MLP neurons of a small language model. Each row is named by its layer, matrix (up: input weights) and neuron, and shows model dimensions 128-255. Each number is 128 + 32 x the weight over its row's rms, rounded and kept within 0 to 255. Numbers have three digits each.
A block is one neuron, or neurons of one layer that tend to fire together. After each block is what it responds to, as a language model described it from the Wikipedia text at the highest values.

L13.up255:141140121096134183086133189132095123086049155142107116117114170162136103119215128192147122137109152049130113145121134178099102125128125105088164135102176138140158140141140134154181116174144109131099168102077141093133106094146064154163075107147142068104158083086098075131125085135122138111116177132172163106124161130123083162188132125140123145124035162073107130102109158147079125141132
Responds to: The word "in" as a preposition or as a word-start piece (in-ring, infer, injections, Institutions), often sentence-initial "In" or before years and events.

L11.up84:139114109136102138125164081101132138111156088114183117125072221127126088014143095124143125095136145086146131101113109144181115102123138128113155129146139078047148111103133120178103115144144169093142119112139162170182180071164146122134156129111081117138108126148182074139095127141112142105102055086181064131126163143118056154132139145092126104188200176162183089159150053153098153155158
L11.up99:132142141138083152146134164116120156115164129121099181118141147143177094108158158130101128122162086145148114143132090145126161117094128117157136087116145177103149086155150117156090097080123143119120122173093126108157165130118126168129074097142095124209112138088193095075098102164149077123150164100098116144098185147194102138109118054117114136138079151080192169124137118171101168172142
L11.up671:130133113061145163135136107122076157078127156115128140084153123153179095115100082061037157161080117147160095046137088143167162162139125132067170140096108157134154118126133114139052134115149095139123151098089148135122077113074121122142128141108164086192120204094139178168127130112186093117153137130049120110155138106152092120119114130187110150160103119188143142115121134124129156177110
L11.up749:157109143144164176142147116200116143115125187181133130141096113159103135115129078115081106164113160105163129143149200176124093165107091058109067185207119138133107118148152100103106197135159149156160095155125102142199116187115121093136142110127117099101167145112130146135091098183107101033125177072132150078121148170109183177171103094107159179159114199151104106162143113123120130118116
L11.up1102:135147160188093147146199161167178089095087108179149136097136098163102169162136172157104168087102114143074068168147131130143020123122168151121146125180097129202144112194138102134114143165184129110111071125122104109136145097136217169148100147170095119107109125103095150124093167158141108109090143129133135096111120120129144165139156114073095186191134149094115139130109119116089138108172
L11.up1287:102119123077113137179127117188174171102097126081129113100128138071143130124090087089152090116191149109130149181123100140107107145177112060133091103195156132136112146109123116127153113130081186151139160108082154062165101135141112138166114143117128136100141159129193163091087067138134116169151113134119082116173181097105110163153193143118152229156095182158136146100126104133136125092161
L11.up1310:136156133100118166145164186081102140166116137164120132095119127096159148114139127114137120097105141119156120073151120125167131125159105096120090138176152138194107108165155077147078135105137128152087095090091137100127141139043136148146126158089052095125115121115173128179168147130141110089120140111120174135127096119141125169114101128085165184101132168093130137139148083110127215137126
L11.up1524:129144173138104102169171183093081101129154149085168110091080172143133132088145129179129200128097156152158123108140135092080066128141173136095136151191091200096078131160180084176138153099110190125118100129126105160121123094139137161092140143143103104129136074114127194126136097087110095143074090150160134112153140103105178113141065195096171160175112131120165098154092111093078138162063
Responds to: Articles (mostly a, also an, the) that open a role or category phrase after as, is, became, such as "as a signatory", "is a", "became a".

L13.up894:060115105097120112191167109122177147146049112115152065134155163093088122157112095110108103124080145128122103158126127094187110108110179122144116108095081161177130153209097175139162135104124172123126179140163115162128107093115178123132161104150185106075100097130147111100134163129153121170125147112194121132156107162070128078096152160148143176211063095157089111106137168103205039128122
Responds to: Single-letter opening pieces of words split into subword fragments, mostly capital C or K after table pipes, newlines or parentheses (Crewe, Cuba, cue).

L11.up29:091098132132147097178138175122147152130171122144146092139158132141060209089125096177186084159088134148192131130170140132149132136120126167126085112155138128162100128180089130111148122116200104096069179164082063116100086148127099103196120127118130073104190105085049173085138139043101067147160145137139159154087152071112165174128166191137132113133119164171112125143141189086144108093112
L11.up355:103112133144093129123138116151136174109176165121136148125131147145075108122160101079106186099137145172098119085128079107158114088117186131185130121121114131150128152129016137158126165175130093068153134179110106148113095102083112099138210119145133064174155055119124100074167113208119106094111054160180118128159119117100068150174158135116149172097102144069109094137126142181150116150135
L11.up563:064140125099173171163143103098059121102125161128120150196188113151130091186150144105106174061131136116173118103115174143145068114118155134201175174144200111093123164111109181095095087162139117137158102088071083112096102106132178138186112103070086181130147110052124201158181092169147148087100112114154166158088080179102184071148108172114115039143142118138151087153138152110197136109126
L11.up641:071125080138109118109137172132103157095119148150085061123097147154116073123140117154177156109202120163187123117130155164109166118192120174134123105130188093106118162109128108129094089125153059095024147093107078132094123134148122135117153161094154089125127162144120142127164108127156082082105135131069137102125131126073197128130137187084107110139101123187158079134134202100127213106133
L11.up778:107091099129068122109070182169101109165135111173157170143184118112156038114141147137140119108128154129107051170172156142134145154134121150089149116143155154126140093191087129094156094094162114114185135145131127144134085100110168172164160164148133097089156163173130095137093092110114126106123121153061094163137144133126139081130106104173200123197114182130125144125173119151115104127153
L11.up863:116154082163109073094138126163132125148157147171084051140200115144144143178167142107088143143179136109136104124159159157072083172070162142100129079068190105071151162197131140119077108169119138099089119068114132094123167117065164137065095125075137148147159093117180124136174064106108133100166111176103135137130179128131158122177081100102093159116107133163144158145166144129152174107097
L11.up1467:070161104072097153139088065115129168129100100134110108138140100089131131130121123114159190059138203108123122108138124133172114129067099171165137147160157126209143121161160131188115062136185094109148149182103174132112078125115131204082150128136135155127127115091129201175107064098120080068108109179096085137142108164110073111136175127117143126161084139102195127137122125101094148105120
L11.up1505:068197129119080122114143094163143130115115101116193103148090104086170104172129197111164121124119078120109085149054117181114097130171190128114160076190139152117139137133148167159111140163085085085176131220075119131164097101130122135131129130126150126132047121160071071123090120152156141084147122152121127124174076114163166119108110100190163128141134157086115162180124142087177177235161
Responds to: Mainly the period after www or a subdomain in infobox website URLs (www.reus.cat) and decimal points in coordinates; weaker on mid-sentence in, more, most.

L12.up100:169088140102122150135125178133165143158120150081137092100171157091106084158205135105140161112190142136126118113135114113133163091168098136099147236189112159098137086101157083129143180087124120141147120108148147109166179114122049130109177153093190132146132102107149175145113136112117138101165122120123172156106083101217196093145095136182185104111151063120102147163164132143109167144191
L12.up222:122104129143096111145161112089147076171177078164173128137100149110170172167124111087190149121148119180117137102156091119075138096079119164088116206169167185082189099176152162092088102130128168099101168155131141122168113050170108074142132092130122113115175106097142127129130158117143127154107083138121111174154099166155120120123196180138086062165131081043172112148140152128096074137139
L12.up381:093112147085068147119164184143156130122142052109160127062190115142086140111152150103123112102120189182115140081133108130172129148168066148151096171216178081079145104175116112135078125097130095181141123133146093167125137076098086163087147201154170130131127110099163109182114139153092150119149131133070159152143153150150088130113082117136183150112126109167113140172124144111148093194159
L12.up902:146120070104122117092147140131128189105078114119175134112096148168118139069137166135137118101135146156163089134117128155091102149153166165164119178110157129139097090155145140167106091136143091093183144165122094149060138076166141087156101141124077116106094137101170156162188135160118186169165104129127148064147145129107109111121175076115110134115184181108137197131159152146079062149153
L12.up919:154158122117113096159092170146175109171142128118157074126168141130127116153092150099165160140143189085082108066127145206147149128168112094098088086158173145134111057153106142097135113102130155081159163104120155074147156126139164099122141186190178113081160150101193185103130117163134104045081109111074198170092105096159123117116101145100131096129149141119120094160191140069115140192111
L12.up1035:150140093066127154079119162153090103092141106137115144181129182066139112128159119112177079086087171149142058104109112102089086165100052185074155181129169169100117069118106098101060166100100161122143093062128119166111133086127093099085148171195159156149162103082135120160087112137091110096100140112060140125127131149139108127146103126179196138176180142083146143136185178097101075138153
L12.up1177:187115168126186131156097189087099142068100188051071098080153127091197180102148110132108099138172184121131126092204135134092124163159086164132119123105153088092145118106140142085050103126165146087108161128067121144142158156162138139181142140148167125143104089078118092139137128080127138074112141095136131102157110114102147131132156082131137140085107169129082092166096121119127162098171
L12.up1424:155142149162090132159086131140131141156107155091104140165117122125146114147115140131139131150152099045192137096067159135106127094146057166169101107118109116102145082136131087123103128089099069072115133136113137159079115121122053154112127117113090120152174101118158164150087146098089094083141115107114143149128119145116131121057133171128168134139133149152130177201100142056144126156135
Responds to: Prepositions that open a new adverbial phrase after a period, comma or "and", such as In, after, for, or complete as a result of / because of.

L12.up157:137164124154155123178087160091110137148244170109138088114054139140139181134114133155154092148124180157125109138135119137111155094235064108111069120113088136171177212131111085138112179129144108069137158125129136167114094132167087173099194090149100129129125109107160112149149153156130158116129136087062141129161076119126108071228103117055161148099078230121139124142178122143135107142080
L12.up478:083154107128138102062111072124154119190110156142120159174102120161115123191138113161092163113151119136129148129108107104119098150106127117147151152121163129125137121122143082181145132148141117182147163098115162159129143106083094080109158134158116097065092120092172143057128078137137104092122099089141148094166139093146151145063081139136156149170096156080105121149184164166148106110131
L12.up570:110170081110054120078147096096155080152082170147165101150189153169112153097142146158145121140161153095116112132163131073106119126164067152157115138150157128111158064153118172140124125164124185129072201129118185148113104114126132121116121132112095116142108077119130118118126119105158109145134218098140123128193130157128145114153146120199110148169138184111172177124096101154174142137110
L12.up674:172135118104145114063136149121165114138138124070171082102122117089121181074117079140179174100145137163169097110180096115129168108146129125081132126159144144134164130174114168125129103137144089112164218125142136145092058117122057125149165179175077157107070113155128103108164104125096119161084137085128142075115110126181138082167108118162155108157105216119143063137112088087150116120165
L12.up908:105194137163119110106137102105118043121119125126092124134034131083132128162151079137090195137156081123206139112148149089121106087112121117126096135186114146128149115115147157174126086034120163142157182184103111134111115228109114095166173182116199164115136115115155113132160094171154080130126118108162162130098175158150074133112095158150081123196121066091089082152155125158130125090124
L12.up1000:145142115089150226067076135135154126118179108116105090144081121197107114137188164144114126130118175112127140189156105122099118138107137113115144123179090137085117085119142184183094154142070146114078158087137144104136146120099127121129111153143071180137198099128127077139101165139173138144081085130107109165138132128143142175165128148149168136128094140163114117138127044066142088105089
L12.up1189:137152142119097125094130123145108173086148129115157096093064155090161173131162188103097120143163154107093090131112139071187092133172151172121112128154128149162094165130174160105108082120137126163110073127110099158144101149165104112159135111129111137082108102089112075143092162172111106125136104074200114125140105191149082150110064145174060110081108076126044123131172175098145133108195
L12.up1532:089097078075109141146115118165187087072139166122162163170168125073080142144139061123184131122081121184138120113122090042079167100144117112093130075175082141140115143153134083123103142124148120151178135120146152097124163119136119156177066127161130102163112110145175073073127154121135153181103132158115185146127096173167164085134176059161102113165160124070147155066152160133111127134124
Responds to: Spaces, table cell breaks and score dashes just before a digit in sports stat tables, such as "| 0", "3–3", "W 125".

L11.up212:126141128091141150141130143117149126147117103165095141123193134112194174197122139067143161036107125132111103067080106131062190147152154127217147181118255133127119086181157110128095083146151175115056128108154157153135106136088149086108096115088136145125117206126085133114136173118091140204112133075078152117125102113084122162064119140100144146106168099168103163126150105125149105069100
L11.up468:119092111177172156186137118096117112101120056168127122117158132122129129110164095121096097110132123149105144181087129110158089148156178091083124139142189186122124127127176125189125088117137111186149144141090098154074120090156114106117155151121203161143117127098088163103154142089058130080103193139191179157146119145064137139144147097099180065192090132137107126051152111145095148130130
L11.up741:137095113102150188093148140141102130176182024164122157150083128083148116126140119141147182087176127139135086136142125103127133088202155163156111145146119130119141117187167093156155081098121158093127141095100119181166118132117193126115112145084074118117089116192121129092105150106186162139102096169158139188119089119125074172084134166115152097202105154139135089097211111059082132129109
L11.up963:125130148094081105156142129121101155091145051128102115099100118117116114237098150070106175135172180139105087115070185132141135102173159169139144167091130142094117160172126162111112158179081173067092160123137137043152108143131119066153123113095057086148132069088115076134177126128166125131151121165126159146128128119146143160129083107117129144148104159100099152166140109092168143191183
L11.up982:124167119174149189129119137109072193099103114163122072120110146129158177145057124108149108093148070146122109161112156117116165127095099201150126185148150130144153094102113142142102107107136201099065187169155178107125100128117150111119168130110100134096073130111151139083132098082121178109152162119090046081189138104151159126088162137082138165158078158134091081144121114115125139137093
L11.up1236:176143212138066112162145160158133165070117155129114111149149076203143154184104166131121119073100109142108126091136186111134122110111121051102110133158184157087167132141100119158196101096131192071117152141140063183126098120120104047114134109115137102085168157163128103105127075121158085182108156102118085132116098098124131128185143092217128105170105137129110155146165094095148108101150
L11.up1263:141109130175081172151133173164194117086087167133110108105157094080154143169080124142153126104116128104137151136168109141118105099143166074071165169144157127102115098099144121176159126111151173118068151167055133056108100116089128121133088102074136126133179169161072137119150165130144114135138129104140121116161097080078096147172120189109126143149156102098135109127089159160033096132127
L11.up1286:157141138098092163081160090195136127181112123149138161105126107120130121174120101108109141142176162096117169115122142147075173112168134117155067145087171156087073093154134173118140088129109111086104152155158137101081126137107102110113077146072137170123137148117154089088134120130129114160133134120139090129142074123143083142172143102128150170116153156109175169178118040147175085079084
Responds to: Fires on the first letter piece of a word that opens a quotation or parenthetical, especially C/c, as in "Calypso", (Cuba), (c. 1769), and weakly on other mid-word fragments.

L12.up69:138173111078134177134129100105105151127169095125081124115148155142135135096082029121142145128171118042171137129153106101164097137170063146126107083128107135115154131162089125136110163093155149083142143147151144135173145140169115071124164062147123149131134148152159140165107218087154150106088163093079131093119130083120179133102102103124160093133128175202159160150103136144109159138157
L12.up255:136146107063105120199131086153202032148132158112166075115107170176172106142079122120142127120151157145138077161105076124133184130095102136082130102137108118121166116148152152163037147161093151125126091033151120151105109085099096107154115137127126101125188139065098171110094168170106157126201139100112141157126165131072142157077129192128112128133168102063155145114112136137120159102132
L12.up354:088151118124144141125136146129142113132142161101104114171184145158173116085142114126103152120130182192131148200157100104146081128160083157094169165190135091161061061122148211091120144115087156141173095102113133176170105113074159180131069165137107145135169090156098163187137136201085135105093170133165156135102146102148106084091126127134167155150090127170142132139107098141102135148135
L12.up710:120099144099078153118123067145107076121136084134135143137159220137143117148084038114148148133088164133099106131165146166124109130122098123063115142192087137126103151146172136178147090093165216145130162113099117106135115144125174151129153161140138086052116147124151172117099131104153054144170112148124081107108090101087100142050153175102103174147110118120110108165119159108087157103061
L12.up942:136121111099073173153100120186123116137160141084119119115092142185165131169123097107135077153169082137116098105134173078055165137131103162069095111168087144138145112122105180112139078055182137145119129068144137120158138115116105097128125073176123115127173154185130123074098149126160078096136162131145148117111149147094145089189144138160116147131156117184115110146137117156165205142140
L12.up1060:133124063116132157136190121079137143170187121158138096142095142115190088140112106081120159117127194090121184131151096094097051142135171201098182092150077163150046068064120144119110106085184109117155120115161114131137071142138149148079082140117108171118130104138100130071124158134147181080127185125122092198091118112074089136117048110062145146117171144105129175150148114156099152145108
L12.up1110:068126159124106184118125111191124113166127183112122076161166114125123100196085142102161115105057209164108140150112104144169098058158108098098138110140122152124142135133096156135150161141146116135179135165122084132168093111137105203139098112072151102125147173122103189105124158075132201116131148172115138087140115138153146079097144168079236152142087143115115151083120087142067212119119
L12.up1400:091157149145084157151149132161144145151112169125131073090118167140128159118102088147142169102091151120185134135158170067137154134147088182149091065116114125121072162130146211168079117096124110201144179128094134089159138137171170089154103091109179107126168103137147170133124149143137134106116135131160150089144168117110151225162130215143097160093183097086168125118112084117105107117123
Responds to: The article or first modifier opening a noun phrase that describes a person or thing, after a comma appositive or "is/was/became" in biographies: "a Polish doctor", "a staunch", "an original".

L11.up19:148149082137173125172188133124156110141097101101151141114093137134129165077123103115077181138119110131172141101151118129226087102156080075126083133133098118193075148115126157110112129131119107190111129241139080115140072180096103137194167110088158165108104166128076127184131103114142135123170142120169168145104145112183109106166135136117146133172132141110143123134119196124123090151132
L11.up85:145133161106090127138107084169153174169165143102103094138122144177133110099156116114136126172148170134074122095145123101164119065116076033118092102130120097120087137140118060127107137085128082156153115175115080179133145157166130125118172138169155095111165073135193129174196087103057183093159120158096202152144138133091207126129077127131129141112159164109059095173138055111122141102113
L11.up836:121099114106106137120145106114086217183140124145176180116181087093067198099147161121147096094121131168149086083178116112192131118181126125176118133109127170129089158145119169096157123134119123131146152150167119104066103146159172092082163183176127115123108036151118116140173116102170158108143118147121151144070132174186158086105167141146115150119132149118098054111106125136148100179098
L11.up898:150170070133112126156094080097171183128106136133076088145135202106102158104103115123145100092168138191070151087124154153122120144112088178063132151136087102099119141114130180145090145151115119112059139098091199114188087169138171073099119113114133111102130113087098154169115152115113146118152178142162199155129162142141071172119089117106106100149104137113112100096101114146133165123194
L11.up907:124173121173095113136128099074113095170088152123165090157076151130180147117153141147221083136131146140083153119125087118189100111122086136073076217133087127142087155173104147138102138083136098138063095107143111127136140169174034127100190082153106149106117143086149125109176209096082158104166098113083133112116129092128151123108111147144154074072149108146161122166137098140151157097172
L11.up1108:143118159143108149139120063148160128151134160113111127095127093128096130149156161149083108191144140121074084184178129105150116171102115107153175203125101091114072147123100127129125154123132101114108161140148082086115070151130196109114166139066174102142103112129164084202163136172144136196156151128135152124051118112159074177080120141146146161128193146118107113152141091129133164133179
L11.up1240:115208117156074132094159086079129180149142153133140167145105098192108084137131138132090151110144129118083124070163056128138080031169155137157137149135089133141119167145101089060123104163128141165091134132183154121174085138122089079147152152176123142097112106090101133089180153058175120163134120121151127094091121117049118140130136184066101099063113164143134131119112150136157136157183
L11.up1460:193136121090049129154136073131147129136170131070126121111123139167122128111173110173169173088086145134100176075126116130172088092171168048109136136137107117153157203085154072116160154142109115168110153158148125091155123129146131117125129121129173128131115141116149109130154098111125125139165128096129203167075160111138155126146153136138120059098058131163109097137108073183084146118125
Responds to: Mainly the comma after a city or town name, before its state or country (Oakland, California; Washington, DC); weaker on mid-word pieces of proper names (Chak-rab-orty).

L12.up121:134168172159070147132098092094133147174181101144144102114135097148144142158138130163160163103133154157106140131157137099148170088116130137085135150141115145081136137132108168078106164106126091115132124120145105111160081177059088124095092140121087101193119133225107120145096108151165136167186119111148126136112092134123147115116137181118098082075127179130123123135128131105166124143144
L12.up144:140121142164142151133099092060102188097149101143194086159146128127126123048144102138177150126113164133122123104150052138198104107153189115099143185167153075109125158141151142067166102135111167139052131148176108102134119158122124156126145111189150157150110096118130098152104105077098187125120084135073209148093169195063149118096151153120085066135096146143149106110149143155085114128160
L12.up374:138109116123085136075158117108101120105118197133175120130133121082129141068099140125138164088084193059133141097110132106136150054158088142083143191161179149160101127150072060124154091109077159086160149152115136166096132129154111081100127163111182113120076153065102149172135120168103121126142085105170099152070163086123103191088019172132164100143142147181144117074175071095164079165146
L12.up448:107177088136077133102061144152142099166095111126098158082148156190121147122133070136132137108130100094107160159137157131098144094195117086147079157081120097123107130085124163087111067108185160151115101157087137123150141100155130123109166112115092153143123124147167087130135222088181128088142110116108149140122088135124118163177181165164106162136131121094084105090122123099121093079189
L12.up541:110193116115106175174085123097168197135150142119083162168094131097153135087080157157117096132112130089069088100166066095057121092136130150101180156146110111141153186128100147120137075118173074138121110154124086053105118156117133149101163099118173205152122098167103164143204112089106214150113112169092140187130143149092181132185114155109111117105114175180119085124127147169092125153147
L12.up660:068183133082055157109138058139127235097078114132120117107153151160179156141094166138166186125109168131151142130156188080131066052172095129111115115114163137128152149113083135090135144158154093130133106116144163130125130070087134148105131106123137110192144064201181138149129083092144104055154110099133109144114101078146153115076156134146150167129114152102104099187121115124139066194180
L12.up930:183161101112113143086108119071157127119098171145145161137152095126111108122158066096178154080109134114160168080116165166205098128146156121179123106108098121094182130193119171107096060137141097163095135084107106091123092130183114152156158108144099119089102100121149075103128173128098176132107142166143144115142152147088105129163126206168107086128116104111155089063236128146166128122127
L12.up1135:142111118115124143103097133139120169148111111122109175140138108118155192081156174130153083152156186128131088053200153116119127112123155160122126195098063123087096177175097107149109109120134133104156130161119070156141123109156111104120120105147142079092178106078119147121185161097119094153117152118133099182113176104161130158116125194157105128164119088145061142182112130145157150097103
Responds to: Commas right after a city name, before its state or country, e.g. Toledo, Ohio; Santiago, Chile; Oakland, California; also location words like "southern".

L13.up832:122096133152115152089089088149139188161086116156151157072106177114090126090166115141140129081141128134168111100161144115128117140062102130048208091130105180122130087129094169136131140108153186124143109170152097136095167144110153093075089042144140117124137144092134127060133123136129154095152177094177126135124109087109068121129146092104199152138096104151170175149103084113108125176171
Responds to: Highly predictable connector tokens: commas or semicolons after a native-script name in an article's opening line, "a" after "as" (as a midshipman), and decimal points or colons inside table numbers (50.19, 12:55).

L12.up18:066114110111136101159150096142085144116110119143177067141106132095139165116128105158163097135115066147118120122078155117063113139128128152118169205171151147123104185126162113140173147136093113092125056085163151126070106148165135133126120134117135122107132120173133091144128047160130103122111144067119150119122162171128178127124135147119089118200114146149102140145147104092131146117131
L12.up62:087151150193124074151167165102128077139087176180124094015065084145127131166172114084086183053142191093139106133116163076145175119171197135139124133165144148120096107177177145135103110167125140080113054072089127126137121139130055107179167127110104176149159143168135126096170086154149179123096119124152116158135149097082142174122164121113132154134082082147118184178141164096097116088153
L12.up595:113107147149113078209200147124168125139106088171186088138111117144098164111126188126092173003085136098134126087133147090188168205127187166132083179141143123125140124165145153143161112135110138159167116099126154132058109184134129112145090111075143133175142111147118147148216124166041169149159152139102163087155102116074159084075118158102154140136109151131102161110062111111165114144143
L12.up673:170108139162095171148127116160087120094110095153087083112116153097124170060135104106147120124171166140150098104054134132102150143208096153113123120135148115189124139087122128168140130138188053146121110116152134140166112116173215181143124187088131120110079192135122178110135118169100127094100120128109164138130201123146114137103169144093118088110124136108157099124119096081085146117141
L12.up773:100176074157112150100118134158179129128087161131113100156124087140124118078109099109132090100122135162059099162137125156108104145131197173170123164113137169117115148122143146098136101151138121111102131117142133175122129099099126088164125096085121167141136139102057132189168171180144119204126110138132128079087100114093157125153134136139152145155138145165096124153135113098157104142136
L12.up975:163136123139078106141092125100122156145109130186086139107106152123105122101131114101076162119073104124107084086047144114115146069173133115146138112160173124175162101153105149145108087117082140110101150155088148107204130167144053100082147128104093156149157114134081066145105138173155113094155078092123153133168119085078110119089132106117109111127177145097104227151129156060195098056138
L12.up1190:137115125129083141145132127147126140116076130067142149071072144136122167118147118103080159119118166087130098119074112076135131099200118073164136103185112123118140115102142060136128091128184104136093125037095122127124101161144141100169173145149137109138117127177097140102161106122110146199114126135118157121117151095110060203115170076085135105141136127133146116101170129188135046144129
L12.up1383:098126125087119105109123125108114086172114141150148089106105135127083130153094195111154195090130143089134056136077136095091115098103105117108072202143093111077146098146135161107140156077142180147152119156035101116156145146138143035143117129132144104138101156157105184115075119111140141152131151116180158156104159126129138116122119173164177151164138149070147106126143163113140088164108
Responds to: Single capital (sometimes lowercase) letters beginning a split word, often a name or title after quotes or pipes, such as D|ama, C|atanzaro, c|inematic.

L13.up157:116100107182169119106119116128145152092167164114107117119084092122141150083172087117107091111054139177071096114154146139089118109126091118110098192138137168141102133102124150092079146125154148113101130138203159139137145099113164106086140075082067113128106140179125085104130107179146101123138118122095166083130114186163128135183119118134146094111098139073122113151127118105129100082149
Responds to: Punctuation right after a digit that continues a number, e.g. thousands commas (3,800), score dashes (3–1), time colons (3:42), degree signs and decimal points.